From a checkpoint of a small transformer trained on Wikipedia: 8 layers, RMSNorm before each block.
MLP neurons of a small language model. Each row is named by its layer, matrix (gate and up: input weights; down: output weights) and neuron, and shows model dimensions 0-191. Each number is 128 + 32 x the weight over its row's rms, rounded and kept within 0 to 255. Numbers have three digits each. A neuron's up and down rows have the sign that makes its largest values positive.
After each neuron's rows, "fires in" lists the words (lower case) most often at its 100 highest values on Wikipedia text that the model never trained on.

L5.gate308:167160173101125072159123107167149121130151135126182117110104152134132152179122140146124112099160138141095141103101110096111122085129126208110094119156153111126102101084138115100171167133121119075122075128210120108147144084153094093092061023134178069110109093129168123177132121126112144122141148180112148162092113150133183092147161166123121155111108100091037149158131170124063123089152141102137139141148141120148125125078125092111131104132118115079128135159117192143081168133112126120149054127173156111147127129108123137073144112119113172157186140086049091163090146149100117116
L5.up308:108116189114114143127145109165119145143120138112111124071155139127146158142111141082110140093153125130156140133138047092135117111138130160082175106152118072101111173076096132142219148100155162117168149062156064167081119087174145123172139085155134126167175108133118151174108128143194112122185149098068160096091149070141154118103121170087079117125163039146151148135161176144110207121148166136136126114164172099177109043157119112108145109146169110109095113102140108117162099136146079144135092121103138102100137083154104150121087142064105097209124183132045111142112126093097090138
L5.down308:156078208140124122095144076145133195128103145128087059111117151176105141112139180186155119143152151157149147162146086192117166171108124141111162111172058059142109109126134094151135165155154126186165155153077077208126158138127153124116120074159145105094102118110084150140069157153132114120161110109072116090056116144125200157138124125090143137094117113149134141121119101088122153169124160119090154164146163209140113139126098112118093170065111084048128132130163139153124081092142136145101124118111121123117123078144123097157123146078082109167132157141160132143151133108119101129
fires in: "the", "two", "following", "s", "three"

L5.gate92:101122155108085086135190169070138068142160135123134071118169094108133138157135129168100150137139083090148173140121149157145183125132112100115141123125111191136113193110163176051119125120132135119130141190082098171174137118124150145100118128156137178145135165139151151100128068160091105099108132153117118127092158126150133091170194095100128100144143145157095144088167180129108093130138118104190193155184129135087099095105088123162150082168179132132169105081097145085095107151189114169163097126140127089138115180155143113157119143124085117127155136138149139106101165122107136122
L5.up92:157113106163119106147151131103074162156179090143115160164130122139115099154086115114213117181140116122135118141158144107084104157136087083161070118108137163161132094098090120149103132097107080148082135132112116103135164155118184114139140156145091066121164112151134066120152174156125131112137205110132108149127093103089101109128123143110117125195132107145155107164133111159111138134135154119133125133155175160103174108142099085141144091117098175107145097098123101147212143119100086101134155095135145095088068057137131109128145165153103196091065102065136117188076062112069177116
L5.down92:133103081132120158117170092133057110108116111107156111142112155115102127097169164162160201141190057118118147195152108112075077052128124177112100164095147193141108162141096153120128141125115157121090118140113111145145125104157095121083100115129115097132131105143113125157115123141080086162155128142151099119118159127169140148125191104139135162104099080100124113118087164130087126168079157088142180081162214124110081130140111061169120149117091109135159100061083131099129128135124157109112072213167119145190198061133154150106126070135131138137183180179160073090121132077131144135
fires in: "a", "of", "an", "american"

L5.gate531:142102170063142111131167087157092135097123117097124128089155112131147157123091117149154155111079155179100089124092182123074110141168128213092163162108093134084177093113128125106074157100136146159144132089113136084161050108108232114165121091159134129087119134134158073123088137107154157112139119157132116093184087133138142125145132117166109047142154142069118157084061193135131103122150110116113065144193083076184125168123171113107056129119142115083185105148148170129127114113106138144164074172097201171101112098092133123125132092174174141135181106194092139159110108118178094175
L5.up531:103157153142188111110094159110125098181093134072118251148144133122091149117152119118117109087116161103148162094157139112115119109197114122143106146110190129117165133105095191168131127179098162081148145086083109106103146120122149186109085116105118138119150138126133111124139178127132118079133183158138145149094117145136128199132168084149174178093154137135135108107143139117087132134111150148106085104081133149150135043151109093110183112068131090122114084107130154183142119076075063129080124148036079116131070121140103148164112199122105070178104159133122151169087129170126158121
L5.down531:070141124130182090100205128171131172202091135200119169187088166126116153087120086087142143130117125107092147151174161131155148120158159104177130145108104062106129142144152079127128141135157094120156107095106168090139163170161120116087089072101132098103104150095100129122181129102086137106141188151140096127108184190101130183094061124127102171145187143096124134198074161135105092094083112113158125140110133098131087158135173142183200111151166107114111116080119107124142124176112151096062131113125126122179103118139104097094132153134081135185106182103131125111105118166166158120
fires in: "his", "her", "s"

L5.gate812:111152107179089146110103150139116142145185119133119096139154144134115111111107152178159092108152171148189097067110201026038132131091142146140069133142117142187125098111127148152120187070154159058101157132151094168116134059116152151149127158126129078138092177079085107093080204140106155142137129112110146130153188170092109116125094141117068152126104189122137129096204115069113066128108131133084080112139104181080088109112132083136114133144099133172074093119162182122089134149146156168134046162158069153136121160076160116112112110096111159159150150162173136162135116133088122107
L5.up812:144169154128148105142096133178179123120095161108070101176158141135130184138199104037144155145119184147145143149150132116126122110089125157123086112094134179140186176105105132100164131128108106138118139097140147135148141066165127129163136158157177138115140151131123123095066153085133112136195161174134146131136145185107073094173133158087132156112083104148132158129161124076109151055135196154118070147126129107134095173154118071130139132115108156140190110177079177108131130141112175114108127211147142082195119195057086134145098126139149222099155133139178114120124109097132159143
L5.down812:198183126132120136079160121127053166138166096176105094131181173135144130144106110114129106141131179148122142147169178128115121162168128159162118156116140119100121123178127135122179133129152064112127151050163138180069176095106131125068110132170125091110114125114138183108118170111144079146141146120151141084096084149098106097086073161135111132174159120128126112127155097078089085174110114146101066073126166154105071094109071116109105104123186118163092075101129106146113169162115152108121141151113141139101123168150068172148149122130176137108118135173172105084148125054144168055
fires in: "was", "is", "were", "be", "are"

L5.gate688:127146167055182148086052149137143120105188153135186119082122067067122204195145119162139124100102133088134104091117051124142153140128109188104096123136099164141069132086137131082119122169168095101138132144058130149149142131129173164092096153149131102137194073134158144142079139099108179122105175109125124171141176127117110120139111117160108118103164158115131111129119130091141157068205148100139119079125161093130141102151112062188042162144144143143125107125142143118132127125164116172180100113185177161126139123133141164180173136187173102153139137098158174153144109108089128103
L5.up688:115163178110140103142148194150160147111112116111161151121066150093128121108095085160130105066114166136124125113148153158099147136125179133096131135142082065096096133096149132131118094120164113157165137073165129119130166139128116124125151153179169044120119140136069139099082132060064107126093154120123112173108116087152083145140217181152144144137157181101106112156118124155131047157150140137115098114134131163116149045190112116124102137165127123166142123141167105171103100129130080136081179134152094118180084153219120082139146148175105186144114162077059132129158132171123079151
L5.down688:147152099130161159105152124116148094167069094094131132121127153127129103081125168196115093155196092103157198167213111158143175129118100102134139086116127000141115086173178112165107087166082139173078140126098147099073148160118101149124116129113142127143076133092117133148163177096130112081119081133131157089141127193121084090162099196087171145142086125196166120128099097135082092171151181173098135137156111119117127147082065086100127100124127134165123110087112107146175131124088102121112155145116139106142143151110099162127084110122069149114089117096132158135054132128118170117
fires in: "and", "of", "his"

L5.gate512:135095059141101155141094157087110103098120143145187180116114167125134058121108152128088109152128117136154108083115165114148113081071152101083082132145151086149117111195112112132131174108129162104120203143142179155147119149157173164121119137139137103143122170119129116111134157147160100097160140125140173180102124131143099072139168183104137161155117119123163152105109136151062121184147088134191149148165146138115139103115063078118059110159113149086162114112103146119082140133120110096108140092127135145158171126055122100104131106193177139122104136185088167146128115135206167110
L5.up512:102154106121127174129167161129202164161081120115084114151170089115148116104163158136151212105142082143070094162077129111174126126135125104115109122178125165078133168096112101176123102104089165163182115085160109097117156172093141170102181098115081110124136130123127123154065124184139152185113101112144110111144157140116171169128054123135139097094117102122132164117110133166119059148049199169138154130110148116145067101133070134089114113050128139151117125097116133081095099143103159131110129102230110116143097125148140185075148118087160115078106103133187092141154208155116098081
L5.down512:078156179151157086104092079131056151137175077129073087181079180154127092119163156166165086091179166131126182201116143102129113150141141115136100164144196024144156104148122130145068055132151098142124130186165152136129135187115096117140147132184170109086132102115130113115120145130152113150123174145152180087144181080128173152118105167187111138142097073120156140090126108096137113113149095159067176051137083150091130098189174096116160168079184108113176093084122036108146125107142146088118142161136150080094126145148097141110120131115137128120138122115155063082088100085056094137
fires in: "to", "as", "be", "have", "were"

L5.gate274:164133113135120125115103140044215197117154135148127128115087183098164162152151119119127101126146134093117102120118123155080096054195123099070058185130125135145143110073128090131069108121123101157153148150116120119074091105111099073140132133159115097128140115178093114076117059106086124128199157097173043098118083126153133155156165048216093125114122131113159190083152102114175072112093090157109090151137104114101114121163149173145157186119149125122131157107106072127117145122155101201093179147159156101124122093143148122118131162145135111107119154087109148117119095084144141159
L5.up274:145168150126132141120066110052151177104125131181143130152115135093168152116140134120153107066152132044131162165118133120156115067119110181083125178132115118153137140078143165117102135147139166118159134155097156113146075135131149110080132128085141131137176158116126096109096082137132110111144134105106103068094044115103066123138147094154101135122128164149071165039108113146119155144152123120148154159083099183122126110130072152101109128122151122077112157093155063128126117082101166158176125139168122100089093102169130146042125201115087118132116142124151073112150176104155109102
L5.down274:143134118156096194123132106096075161064101204121111102191120100184146184131134123108146111139177126139119135100166183157054092160095107159077133101051098078188091131140156145145124144133163170148181111137120100119170067097132153163114160136186084130129146063203135144123096103114138071085112103095098117103104120127126133106103129161147173156149161146093087139082102143110133161117135127185151101137151121124113139151131098148095139123057145143117154154169094116162097152195094126175124154142150133105127131119170169150147153154111075100153182111141083135066138146144157134079
fires in: "s", "c", "d", "a"

L5.gate118:216117123125169130112095131064143141142127098183108155120102153093141130134160093123145078147169125139137090096155152143146125093111195079162085152113144219118136113146120134104168204185084149102166213143150178111129188088138089226145154121150149149153138109150119167175116113053142077102141099099124084048104100173108112099176117127116092103121173090176156104149137101141178141104122126142114109118053173108122165173124135134108152128164145107122139122137105150142154101113166173153138133167098096115167118134104064115153090128124114172134112172166136108138094184099077152162
L5.up118:140161150080181149097134104114150116188101136149187089089090142102124155113108150159145182122179085153159110165109122124124101129166138154092052192154123124089122195074086075139134184175097071170128174119101145088130119125156130130155134146110157114100123120129176171123120105068082148127098132136154174155176135106175176143046123084102109097101133142097191138140177121104120167088119108174126085108079107063153131151202078101182140110137117115088171130101147064116150141107159151094176148093164122107113151212192098135141142095136208114129161121131166166088172146131072134199
L5.down118:105183140134139110110092101160110171101158138068074131139144178167111175186140050111144171166150182118129136127178075141076115133105131148168179083096143098097157122121140107106109142113112172160128112085211158144149164102137162120142072109101190122151112132165155140127150129091157161079163104114118109163153127196160147101100124115128117085115072125078193070115098140065132115152136116099122110092121164068176164169105206125171127146116126112153173101110101202068121171209133129130099180090110142134117134139139100157160130173121156163156129129130111130108152101145166140078
fires in: "the", "a"

L5.gate289:117149159117111170148134212143088067118134137166174112115054173141185085102105130083133168132181174116149109138127120077064111134164084083122137156099143173119080194102123170147108179117141086138053134144120123114164102093089138106186129158120155132121182136102088086098160107098150105149115162194163123101117130132171184130081143191123136166126151106101131124146117133136124123120108139154178200135139106090106177118086119110182107118129164127073104158115117096138043255097122078113081163108106170184185129123151127109089181129098143138135114071167119116128124132152154129081
L5.up289:176141120167168128098125159111108147207133142114109133126160154115091094172110122153135031109124157193094120157194170113135152105130099168126129136169115161118081146109168142106146161146090130125139180144111174136060167108102116075117144113154087101200111102148048127119126151161137084129125153159116123152122119154134099099163171147200124174143114116129066104071144165158159130116107139109145150140133184093180099183071146151068144128139166117165168111159059096140094106149164159127134180137129156138134157149101123116111083136112146111120149055090151150162141168117145104070
L5.down289:153113083140151162065148141115138143197148095149177104146140130079181102151114156149128112108043174130156161113080166113098098137128193119127156140108157041137090144109115101079182135150088115100119150121136142103155149118132143145146148083103097096179132062123080110129137094082133079139119092152111103176128113120173074129165135117098110160135100146117161119160164093133187088082123057156108108152080163143137081080100117125102127125194130112188077142143100127163117156128170139132184132161082136117120135136139146166138075108164145078170113056073096103179157154128133111073
fires in: "after", "following"

L5.gate790:134187141162133136093124125123131105088137162158146136026133125146100130145094103158103192130112072061137110154147171139145117155148100166097095199174109131128132048142021124188146188074109128162025147105147150122096114142123139099166141136128115100114061082095083137091116095135149137078159144115091124126043144146120139166140109074099175129154083126134173111121161152100128167122113162110129158126100184123146134157127140117107126131137108069106137073132161108120155126118115100099123122122110088113107091104163176144133157105108178155196171136125158105093081135188176143145
L5.up790:206131101180134125118144075143144157119126166152187121104178135110167150167138103146146065141155056122108146086117134145095080145153115160113097132121158075132119129140128100163152100123116160160169134151154110127136125186134162161070132177140153106109070176154078124103115149160103123120129114091112108124137189114128098187090090166157155156080146163141102144155170109126142116122154162083100125125180092073133146102174140060167148125154125143125206111088187135132097138093139158129121122148156127156141131093191144150167175121185063193112200136177121183097172140127129043112
L5.down790:131099134132108131114158163121108111141090140147160145125144108101169160136125097090174115142083110133120153119135121105109156154102156108165149093165113000124163150127170096116150124121111097161165134138140123115119151150151129135100154129160105113073123165167104167153164110151116115196144098135116181131100169125144133133105097108086173132121121153098093113170197159135120098123133144099145109083140144128109115062143116087162166121104144130145155162078153131134134128132143174162225195134113147130193102133167124111140168103156106167063150120187144116114146152084082092042
fires in: "a", "first", "one"

L5.gate696:143161159080159167114113164149153161110142097128129110152156116128138162082142159143156110099103068100143109150073136153152144164133102147120106135121141074100087094109154178172119097155117113172136156142081151123133087139095143086160082139141100142058131121112143145083124107144084134082100084092097125063112110070104127080164140096189120136160073149116115097161146139117126185127109151060163106080091120155132114172058131101121096168105169168168158092095121101134157165167160139183131125103152125118106107100156185109137135112159139119115104118080051194142117187117154097110
L5.up696:119103140087059124080121108150101122121113143159116148131123140132193157149095132137193144157141094155152103148088189140088150125104181115176116095144081171109155142167107092115068138187099163105131147090188120125166134127152148136139092149139104065077081114064159123136056088111121088080051118128067087153082144188155116126195133109122181134161141192124122170101174081085106125129126103090134111096111110137152144139132094124171090118129177172102045129103115082153102193102190180092128107167145176132095144143131037100115157115128143131136149087156189148064101126093134116110
L5.down696:115093097125067154142068140157105104125149104180150142115133137163151166056145106151147143148131096125132096115122165120069119159100121059122081053149103142109146150118116079088076134195073132136139186113187096112158144145149159108133089201136133096084149120076117117143056058111122121057092120139047083142097136153175097100174149094151186147146107135106082129081126160081067153160104109127130136103090067126127083162127084152167144126130139115093107158117099141170042136134145144155121131150156155066141161115180065082114156128113152110128132093109132127107132122110132101101
fires in: "a"

L5.gate681:108129161079113127135066131126129176132167085127122119165204132157170061130082097122107098159100097115079143087161150117120139072088123141162157167134157127086099136131137076141112150157160124065135096117115078114142150139073168162132146105095141144112101114098101098154113109115126062139121170115116134104089137050096135139136126136148131141140118112139106158183133121182172078165128119165090063145108166151189133139123078174163215117114170141140131149084075127077152148115125104120161103131089074198088154153142126084146136208144121109140165112067108046096115174130151106132
L5.up681:147129142140204135121067120149153128126199115167159115129151165183141095117095142157139161121140117094180054097149117158089145127115135152137135099171161159117162159120142124151110131130111106122153083118141121171105075118080116151155067121144124089190115211102135075175101150088084149159120137191123138099092192129058119130108116120162125109082096143148045122161135159139114143103096155148134123137081012153029209125124136148175115152111215105132103186097123130101149085101118139123109134124135179177121117133108111166062122199130164187164087107064171120118121124139184111084
L5.down681:144170101159137160099081102081157083133047104104152164100119079083126100087109116183140153116115124126127107100034145066162098123197147141084105191147114159106083112125105157204120128125083176224110121161144191148144152109141116160119150138117146126110163114120130164113107146132126111170112136103111137115119148138150158188163157091133142106166129165133130100173094176107099164149186074081171180130115148075119160134186142099134150112101149132105133095166162115127083102148095080120121141092150107116177109119153148109120112118098117186079143094094150145162109179140118141093
fires in: "a", "by", "for", "after", "of", "an"

L5.gate625:116122148122113093182132144136100132136129159169075062137090147149170104094064137119101106103133106091157170076151150137146151119148125173115072156097174128125159061132145114114108137196111112155073120141174156110082092091149154179127163122093139139142140129148161101103086128153134066093111080139147092139162141115152148118107059150116162100127122154140154121171111103151085086097111096125117103189175158112170133103113132044120124103186135111114153128118149124103133123107133089127100114171074169149099122118147127150135138129100125122200106129040119111114132088242164128116
L5.up625:095081113156124109106087136097135107130204142108109140132142145139141146109094130098153104151087145072139116159081159134192180124146169093105091105067146113100139163102051118138049107166094093130159103118102183158089104074112131165110132107099097134142086166120129124130147131175091124108081094121126110119127097150132182180078096136127182156083176151134166074105110162125138083180104112209148124099127187173116147096159171146151077103149117049134145113155066093139122131138107112111091124103117115147132183148112098115154148132204101179114094105163149139136193124174158118106
L5.down625:078130152161073153132121083119123105143131182187120120170125120158071125127110074108121112102143088148148129135217106152136175096159084114179121160142155096131056112113099131115103090147097059172148129200131182108078070120118119130124161149125148098118113115162127083128172149166081120151204086105123144093080166085147129194148035136110120117132144134170115081090125138190103133168115165164115105120072070077168091140050116068147103132138083070166193142143155154085074135137152119142181092112121103115172156177131113167102176092123168105133099146155126068159221152134096140125
fires in: "to", "from", "into", "took", "entered", "in"

L5.gate394:125118156107164153126118177120138148182147146122108097188068100132138192143079136147117130077128130134107122091092090090114151088162139139117049104147119094082145119115160126047110173087172168139135131158133149105130147154128097125104108165070090045160169164112151166104111120138088097137100166125132086098134132090089072162122149143103147197166077112133106119128139170165080100094116106159146143095093139145165091130141106159127107083085113143109134119132105090117093122116087112125179111126148096122114146123147162207124154108158095146136074154202081155175157130149118114099
L5.up394:073130118180159132114100113183119096102179153112141196124196157092096080116062173097159104169139163125085140154148124102165138042126196109135168201166094094104143098121124091083098146123114163141114077150072100071124171145174153087126139133107119079120131095123159104090096133120155171201084086124064149122086123100160109174155123123059126123155085123096108112119220121156116150090112110118113145126092161143140101106118134143139126082173118106169162123169101064097180125112108122111115132110175093105092123106095158158163159154129177157151095097146027118110143161106193098099
L5.down394:122165144147093204144131102143181198155149106128136168099133091173153110160098147155151080102184101186170152169116115103169090066104133098145176119079124034144152148123193115086100094118110073144116117164082141120098109163160135140117136198212115065086120073145094119137117100118149099151105155127140108138146132064102149194112119128147171160143120048161149140075111152090084094127078098090099119150145115144118154079167074180132134189126092149088171174105156112127160164151114117078128113098144137139124109170127099104131127097083109147132097110127165124093109085146117155161
fires in: "to", "of", "before", "in", "into"

L5.gate569:125137126157129138150115129091098140093111191084151124162109135151158114182135117073116126144102151038169161156167110094127119190100172089108119118105105118130103203134169091162163181179162173068166125119080128140119105129172153126090087122152163097163117165120066160142138137098105069141135181098099102169167136100098136131058121137129103157151133135163119153155130164154117112108121210138107113105137118076137158101094140111070138183138132145153102182067200101081063123112143111111117137197116115055148150139162088099210159213114087121152142123106141091121149186083107182176
L5.up569:117070118139144164131158206082136082137128141098109129153164114122163141170172104139108094160146138061109156167144133113108122114084096166092094180154098085170105203109127148146189108129101140080176129131121145114096151142130097122104109097087170096136127141152104160147099149129095120092139081129117137153148095128122088080124112140115173111177106144133172156125124150101059087174164132104162089131089142125120102146138155106105068214139177125117157103059132113175111111116191061112112130166119152056083113158114119122161166162122097127175124187179114166098149184090122159093
L5.down569:093096125127075109196141096141178147077149145172120172153076164121144113116197136147096135154113090120107132104094134135128112073180103117123089147087163046160139093092114068072127206206113128110094131131172137123152145049104103134103136122133054083109160121165102121089124058144112102112094142116145154111103121150077154173134187156160109111132099169101184188156128125195110073155152192133117144094106132165123125106154124127113143125147120128131147076094134117152097136139150095136092142113124133166091128203126178170159164061088090138112169168138120148131135184156138097089
fires in: "the", "a", "of", "one"

L5.gate326:132189133164144097168121160048138164101186093178082064148167143118134131117087142095176191119176147145080106125132167107126130151113082082111119117155149120088116115118147091138103159098132145115068121118110180109054157062141114115105114185119058088127116082113139124105157122122099094112207102129157131125133114171154140135148134112145112177177084140070104133145106174098142108139144094110127138084103118109145129121087111079123085131154141097112135111105143164127064135149123087143182154151023162067163118165099121135182144131158142131149128070110104151113173118183139161107
L5.up326:097131134094097115176102189157181064164120128145157107148126115083092156127163100130083138178136153121133113117116102135131110135111070062140152110088078127145208123068146119139124155091135130133136128142096112129160098139100160124155084091074137112100117115143115117102074122127113150129136096084117156151144155151172134169176166106196134091101171151157161129068125117117034133160153116145116156139170141078124156108144078106156086124137133114120082150154095128130100114123185106126177170112083176087180185174147143044105121097159094158069119109127136152156099116191119110160
L5.down326:088119115150085130174165192024134113162204163123129134113127155090109174183118168182099113123117091091176116093113160134117202118153105164075135191169098094147152155094133055091128150159127159155112122133136121184143090124194139104123074133127125122132182140057074136171135117146160115146172150124147125109160105080171091127130153107135146136106151147112092141149117106106101073083163119090106105146086137132124118065164126169167143124101134158140112160096141141149128129115113135168166090131142139139109046093126149138061132129066169114113076107124172140173133196130094113146
fires in: "under", "in", "on", "of", "following"

L5.gate595:120129115128111179175157146085179139168122187139087124145077118093146097146149141141106180165130136132111076096174160103062108088147135151141098139112178148165148137101166137173136115140143134125131094151118116091165071124190123134051114106149135096060155180096126080125123157142125089084132149146150166146120097170130093140093066166137058136159134123128124131096195129129124134166152137106156181165080117072088078142118177113132083130124163157129146124117117146093076119163152140176121113096150119091113146090147057178078150119141167138122127106087152160118172146130141133071
L5.up595:080176129125110120149168168105087157077116137132065200124145165142123131103134149123088118135119132200145133133112081140155156116071080117114149151105090018163125111139151172116120164152150122117165112155086086148157053099136139156130176202134141136142138128081159159173159143079053115107117166107091070140157156142175079084150134116117152127150104092186157172160111078120163149120117165069070087144120141118139083140104145180084173150071170108132103115124147120089100075082145129079084148136140155139161109164160074104116145159168114099164168139106140159116080061105102145149
L5.down595:125103145101117129076075131152141146105157105127065143099114196104144137032079141174160145159084143175133129132118116116113128178131137159167121125117102172086150219121139108097133163172082161127129114204072106138137067103137146135085096103100082148105101134117121116141107154129145132128160109146158079098118063157124135136061096134170125132155103115100092169159177130184087140158114158117155174119129066106125165131162161067100068106171122127118117090208135085151138156113093143175118142174115157128111130157113126107113103128120129100115085139076173093080145150117134106119
fires in: "was", "as", "appointed", "elected", "a"

L5.gate407:127174155122151163101130141223114159148204163135133136082121115180195098124137192154141138116145147127171182108117129093113139165102140146084161155127135148139067145120099161157125095128133132149187136107119117090113079093122189105152127137187095136095166138088159108197137130172097107115109159110147100115151157147125201091098182135187115116136073175204086187100123097154122140116111084126160147255164104107084138141130108110134104166149141014127143074078170140116095117130118128114086102152129122123091079164142119163103135159123167090147118120063122149135108107123142146097
L5.up407:071143112092228143094105126160155131163177111144134137083140189129125107192120145116156101086042115130169100125094099105154085087132137184170134171072114179158119114135164110131117143142187164193116174148125039129132126154114159104124156183111163152148064130111170136204140128093152109175137127103127073171111121139160145134125156131085150099155103132162107162152146151157077098079137166130122094127078121157148150113181165179161106117177145134132169158128145080118153115088176160182158121072134080109094116139115132175129141100169143167098156126068173109140207126098106167187
L5.down407:084152131082160110116164172192138108101079089123117108130131151151152163121128106116169097141121100155117139114138177138110114157117083121153145110101163156110085099104129088118132150105079180168120099160078113112104148068074128123144075134125162069155114165176090185220109130116134143120125098116145101123024090192113164081125107194145107126145167152140143147156086064135090082164168122093140138150091124141102120113155148110141093145116128118063149104093129170126155110104125128042130162099136095056079087103104105150117120185151160108118176160147131121121186120093114120102
fires in: "was", "is", "were"

L5.gate338:107095156131118124109061151097150134129084137063162082143118157076045126128134188118080128141084172157128110186120185106121174138105135195165072176140086160125129067110122170118118109154125111098119119140116115139103128158113137150097135192117137124133155140166200165127135113181142172144149165117129064081145139110154209122137098118134135107138173124151105145129172094112130151113141190116152097117097156126108146108151132120188179192139157074169156142188180120153138149164144129115118104211060117085147176169158117117125121170143120088160208092076129170134096083146118123149
L5.up338:143123116102124174134092178127157061127134157164140075161110162186112120087144169092155093103144124140127135110151148054149184090134141140111105076141165119149112131162127159151143150097090053143138104100130000123108122155108164138093118160093121074081076150136180183141121142111109225149127139149160101124108149142143082146180088103090062144134174163100082147109168045109137113163179117098060079151118125126096144125100145137113080169094083161147074064119172113115085121143134119073121090154158114128119194144125131112084133157159142151131181132171126167086144119168095175148
L5.down338:167134124113135104090144128064094092183117146160089169091140094117231164127152142149149125208064146149144150149085091176103115102124128074124106147122074132143161104084114129120124104176114140146101131112122061169122136119160155153076124132139104151110118157118065124150092106159139115108133161109149111152128102145187111138202140171122127090079131192133137157184119113151116115180120096138159140170095142110153159160123170097209179154106115109184155141151126144070107157104212119060106165187108107177145085144154139135088110102145198067095058145134146139148107170155152115141
fires in: "as", "appointed", "took", "elected", "moved", "became"

L5.gate825:111116152083123157087081151145164176146191152155136194138155164126157105142082100149106175140101146112159112087107118098129173118171114105149114108163205136124143149118137167080109130151133164135171085124174190152056130064136211217125126135136138122114121130149072161150153116169154082117101158116142130173181144104112142084105102178114141118167152140121136088099156098146112171088128085144221146154134111146144128114054139081117113126125152106116133112094120171140150136108171119149088119109132178161101134108176151101084103074187164148178183150147173136108175150121142110070
L5.up825:151146102099130053140125140142150146090172130129173176116140103185143092167127114104117068053061158207184060156110137102193153151121105150094096140121103157093149096078164163087170173182120187201142111106056154151133153096155146092067077165112143159160125095111130144119121101154160090143086158143171158132160095144120151116133138175152116108144132123098155118100199097080104162119148107179123135131165105143149145114139163137169147141116143101117116123150089205097157152145090144117115129126119133126142142144094055131128139149122155153119130094158104092070134145159153116100
L5.down825:139135116155114176082143081106112099172116132143120144156180187149146090147128136157146210117146099119117182091098163092113165147140084099145091134157114155176105174092175171171053144168175100149110098159193112138134144129115197112138133099111147127096152139131086187174134125200153130162146088123127111124167091126129062126113118197132115067114100164155138089135162096140090159106137074108148178132095110154114146155105129048117189113203108104136121165107141148080150099174144129114183132085110059124147114109139167132115172136119122163176174152092103114216121129089111057162
fires in: "was", "while", "after", "years", "are"

L5.gate256:147173147138101151164173151148124080110150116151161107182095105095162125075106068147089137180122060169102104128111149082127155148099149196167095142112137132140140096062121149114121124149078148130070101092142109159183094062121146104084142133133083128142122148101125129111156143151097137156137114164139123079144146148052146124134127184093139124105145110141158197141126110211093147147144151133195173089189107084069195141127140145141105128138134130100120110084095148133130070131128167144136087117095190161154173185150109166118091164130161103090131095153129135112175093064101093102
L5.up256:162110080094157142140133084124124082144126135136156137166092101178145179107085109115145160142089085109136078085107109085115093167124125151156072126086191153136106119130112125109101110094061090140149161104117090122140153130086079121118103124093086089091173098181157171092114160120168121153123164062158138093125094053068151117100080112161113139103123167117116143192114101146084164075121103099115134054158112105061152074183077185179120151119193141163145132062150116100093134163129145167125100145121134122141116118115177104118149105201130192149125170105150137106160137126142070132
L5.down256:136164136101134091124142083115095053186140103148132159155111122131151195125045087170101128108088154172111113144156135124084077132110154133136153152107142166129158141101113127102166141169076120134068127089141199151118179151114164050080110113088083123136137091127128112138130133106108127172099079056103079164119115144113157149153183151135133171059072116150149106128132088166140101206148124094159154088106063081100150165112134143100114149116127169125132106070123180154133050115118127092177118136097162108175110189196124164149117155192147169086152087108132133156160148045166121090
fires in: "for", "a", "the", "spent", "next"

L5.gate580:130147168133120052151158063091047122118177191133096112113088170131156134156115137118066114138108141132117142120122199073098133072157148127139118130134135179144100171105165118021089144107148108165106146127088176089149107116099120102195135217182179143171135103145165078066067132113106103069094174105143096125076121102108102088130132134112082167058136106133125093097128141122124101111147163109125180118180124110086116103102103118106124130135097158130124113108138123128060119125134071078139104128101143156114169143165113111114115099133127137097120139162144178147131171123147152089
L5.up580:124111154158148097161091134132115120163134083149093096086105182102115092075188119139127164162164101144086186101106159100153153113159073111119158156116118107212117139130103170136051081145087129133157130085128102130132151228106086100138124117091152080213109166108194172149094178201117121126124148110095126141129137102118088104167134145131140162172088101151126063147123107160154115169175158118160136171135120130123100128127131098141056098137155121133111108106160117133106151166144072129112091084123119098147155079163119141114149133131121146162112139189121160136200150115117125118
L5.down580:132175170144071078115086126133079149123090104137104152091064152122150105121120127099124122154143133109200123150152141140089182063155147142116136128112129072114083202142090105100118049095093122138126154123129116076129149219105112088103133134063164078168114130127104085130107150082129120184136155087149110141123087128123158119113187065127087151148076056079117130129132113106133129096081156117095125122156130078128115048153105151191096139128093201097106137173165087117147129134181103115109151126129086091117134149172171138147122096141142091133156108115131165119140117120150144162
fires in: "of", "in", "to", "south", "north"